python train.py --n_layer=12 --d_model=512 --n_head=8 --n_kv_head=1 --head_dim=64 --d_mlp=2048 --vocab_size=31995 --activation="gelu" --norm="rmsnorm" --norm_place="pre" --norm_eps=1e-06 --positions="rope" --rope_base=10000.0 --rope_fraction=1.0 --qk_norm=false --attn_scale=0.125 --bias="qkv" --tie_embeddings=true --parallel_block=false --init="normal" --init_std_qkv=0.0188 --init_std_o=0.0188 --init_std_up=0.0188 --init_std_down=0.00938 --optimizer="adam_variant" --lr=0.000672 --beta1=0.9 --beta2=0.95 --weight_decay=0.081 --lr_head=0.00885 --grad_clip=2.0 --warmup_steps=522 --schedule="wsd" --decay_fraction=0.755 --decay_shape="linear" --final_lr_fraction=0.1 --batch_tokens=131072 --seq_len=1024 --doc_mask=true --train_tokens=1673000000 --steps=12764 --dataset="wikipedia_en"
MLP neurons of a small language model. Each row is named by its layer, matrix (down: output weights) and neuron, and shows model dimensions 224-479. Each number is 500 + 25 x the weight over its row's rms, rounded and kept within 0 to 999. Numbers have three digits each.
After each neuron's rows, "raises" lists the tokens whose logits its output raises most directly, leaving later layers aside.

L8.down525:483470510536506497498523471490475512517507474501491495496514470524524554527519485490494477504477515492498470479447508504508495509512525499533525408477491495524497477513486530542505505500545482519508524524492500492513494503510510501460522520482457531507478504445501474498506473476501477500485528517473453500509528490514514520448526491524518498480491531481404472501508503539511499529493470476538476472497494505530469505485527491484436530508538522505464516476513503519492516536467517512532493491501519508488522501542525532489475504503498523536536482496588538568518467503492461511501498515507503473480506484498491567490487460498504503511525471519518522494463470522496499477518466456486562470509525494476524534556540492512491512492540500509525518476473530513513481490509462
raises: " expressed", " discovered", " found", " dropped", " studied"

L7.down1307:541536474479530516468481520511489496509471487523479516472490494496490490504531445477493491514466454512489443500477474489525502515483509509504494542515500534499437508493516472480523455487500485518523450536505484462537524504510487537486472517507504507486518501506499522479490470494503480528549492475461498470507493519513473488474500504504481502464513510509440451528472483490508539473506526463496522512516470466498491496503493481555430471500559506514489458498525501477490530491484457458513462526485569547489482500485467500457481505488503438487538499467506497505493543505500465469460511512532462452487470512475494522491504472463529508500518483489466508514470496494497514507530488498525488453507560459454512494514533522471476477482504504511488481506450483529509518502484468
raises: "gl", " Gael", "ve", "bs", "ves"

L8.down305:544495475468454498512502515479510512528520495498531532474504490501535540495520456503479488514484476509507524482501532476485494478502464473486545498487518519537514539517526493510538507478500462515507503496499479464443507506469492469468505497499471529453494450439519555503510487472484509511527515485440493484463478512463517525466501505494504514500528515508370495515513492491489484529526502482520457527516526506528488526478494545528509539500508455510461520521515491513517531489521512506529496488522495519514475462525490530518494516455491521484465518527502537487482484497511464495490474534464482501522556458485476562522476486524523509509474521543517462526495477463532493501488496466492476494485540521499503472518513474465522485486497501500488510498524493522493489520472516
raises: "'", "]", "’", "',", "'\n\n"

L7.down226:534492494519534487455488484495473494509464534536489468504514414501474526520482497459456491511469488497517498539514458509473533476508492497526525525453536511518535497448490504545453468488519501489541462481495470511520480507511486539501523487500493466483476523468549531519510479511505525504501481516477487468516503483524512458460503450503505492517524456495434486497500468468501496500523522482528509527483485514521473480532497489487499467519530487476501482491526510520524470485447474513514485465478534549558522539504429541497505536498486476472518478482530481540504483473496502458504490511527525502514514511489522530479528493465527524506476516529540480524462491535531482488506525503474480522478520545485483527495527503527476486515510517535468511449490491497515495517479476
raises: "worth", "ner", "ctor", "kers", " GK"

L7.down1976:497445468508506507560474486500484498499516519463506556502503483482506489501496517532428484491511499506495516441508522471508473446507512513509485567522483534533495505447497494465476493471507521503451475493483503501490492451508521517511492504499498559487494494515502534498490481520570539483506469472478500502470459509529549498541507502429504471539532498547502527527480527468495462538525531532505511497520472484498505525521487460508502495522518481487491493469510460530496499475454461482546510485505531510559532537489520557519532480542510506486489515507454509477520480512499465526464487525506456521489510487479471488480507460550492502472489539545513549535519496527526553518468514509478477494464452491511500503501479495507468495519512498502514518474537492494480471487519490
raises: "\n\n", "\n", ";\n\n", "}\n", "\"\n"

L7.down1831:495524496495528524451498512446483520483476492485489490487544493463468520504525519476489489502450455556464496498496512468512514468556525532530530550507495490515482553496525485520508476503488522469481478498505473505466534565514512445476517491524452497507530479532507497515493462492496501508480503482530523482502498514540502528535520499547505475502491503465478536493526493486444530499475480525508516534503478487512508488503481468512502519506524481514508485485494474499503493517476531476521467516510525479520541485524490517509535486534507476505515451518409499539509497515500508474492507503512518507457506494444514522529528478487540530497550489526514498526457531505484481482488476494515482518505509467508507557496538524524508429459499532456487510495546443460516462474389528
raises: " learn", " continue", " see", " compete", " maintain"

L7.down505:482493493571499538495476514469534472474504453524522483495466529504502538517487514502478512487478543534516526489486547516508532493474481490532471516490490475522453529558502541466496522477493467495541495515479508495475517485505500493533520485473501478537532509469487467478522446472503472518547464518507494469502495472499483492529480496473560527494498556467446477487542528459512485514491452516493518495484543526485502486465508497468491510498555495500510508505497507484501515513492516503485454514439497460511541506492500494516441468475500432503514441504496543504496549446526514479532495510493539444545512525459546495478471464525506490482467522458529503529469480501495490476502519480472504503514511454502514476470505492483464492472497526514496489492501489459475535497463493
raises: "on", "e", "es", " Office", "sey"

L8.down798:502550561470494483500520496563506479527516526494481502511500485468527527531500474510481506483484483524532498512518498485534469523544520509481519517506468526470482452489503498493501480533494501551466482520484508520484539509505523458498507468554501482480515500476557487546515473498519460506491523515515506469499501496538541513475477480499550506512517506532397487494438492496485522494490521461504485455519495487481557482528519532467498521518482513522508477523509518512433496454492492528538508505514490486502532485478507489497480492493470527488485543502549489455501479508487507497478500504506500518441494527506533517509491518497501555526480489530477466524482491526457486484513481459530457488521491489448524479479430485554503503487508506481498475501444488503498477523512466
raises: "ative", "ien", "ius", "ated", "io"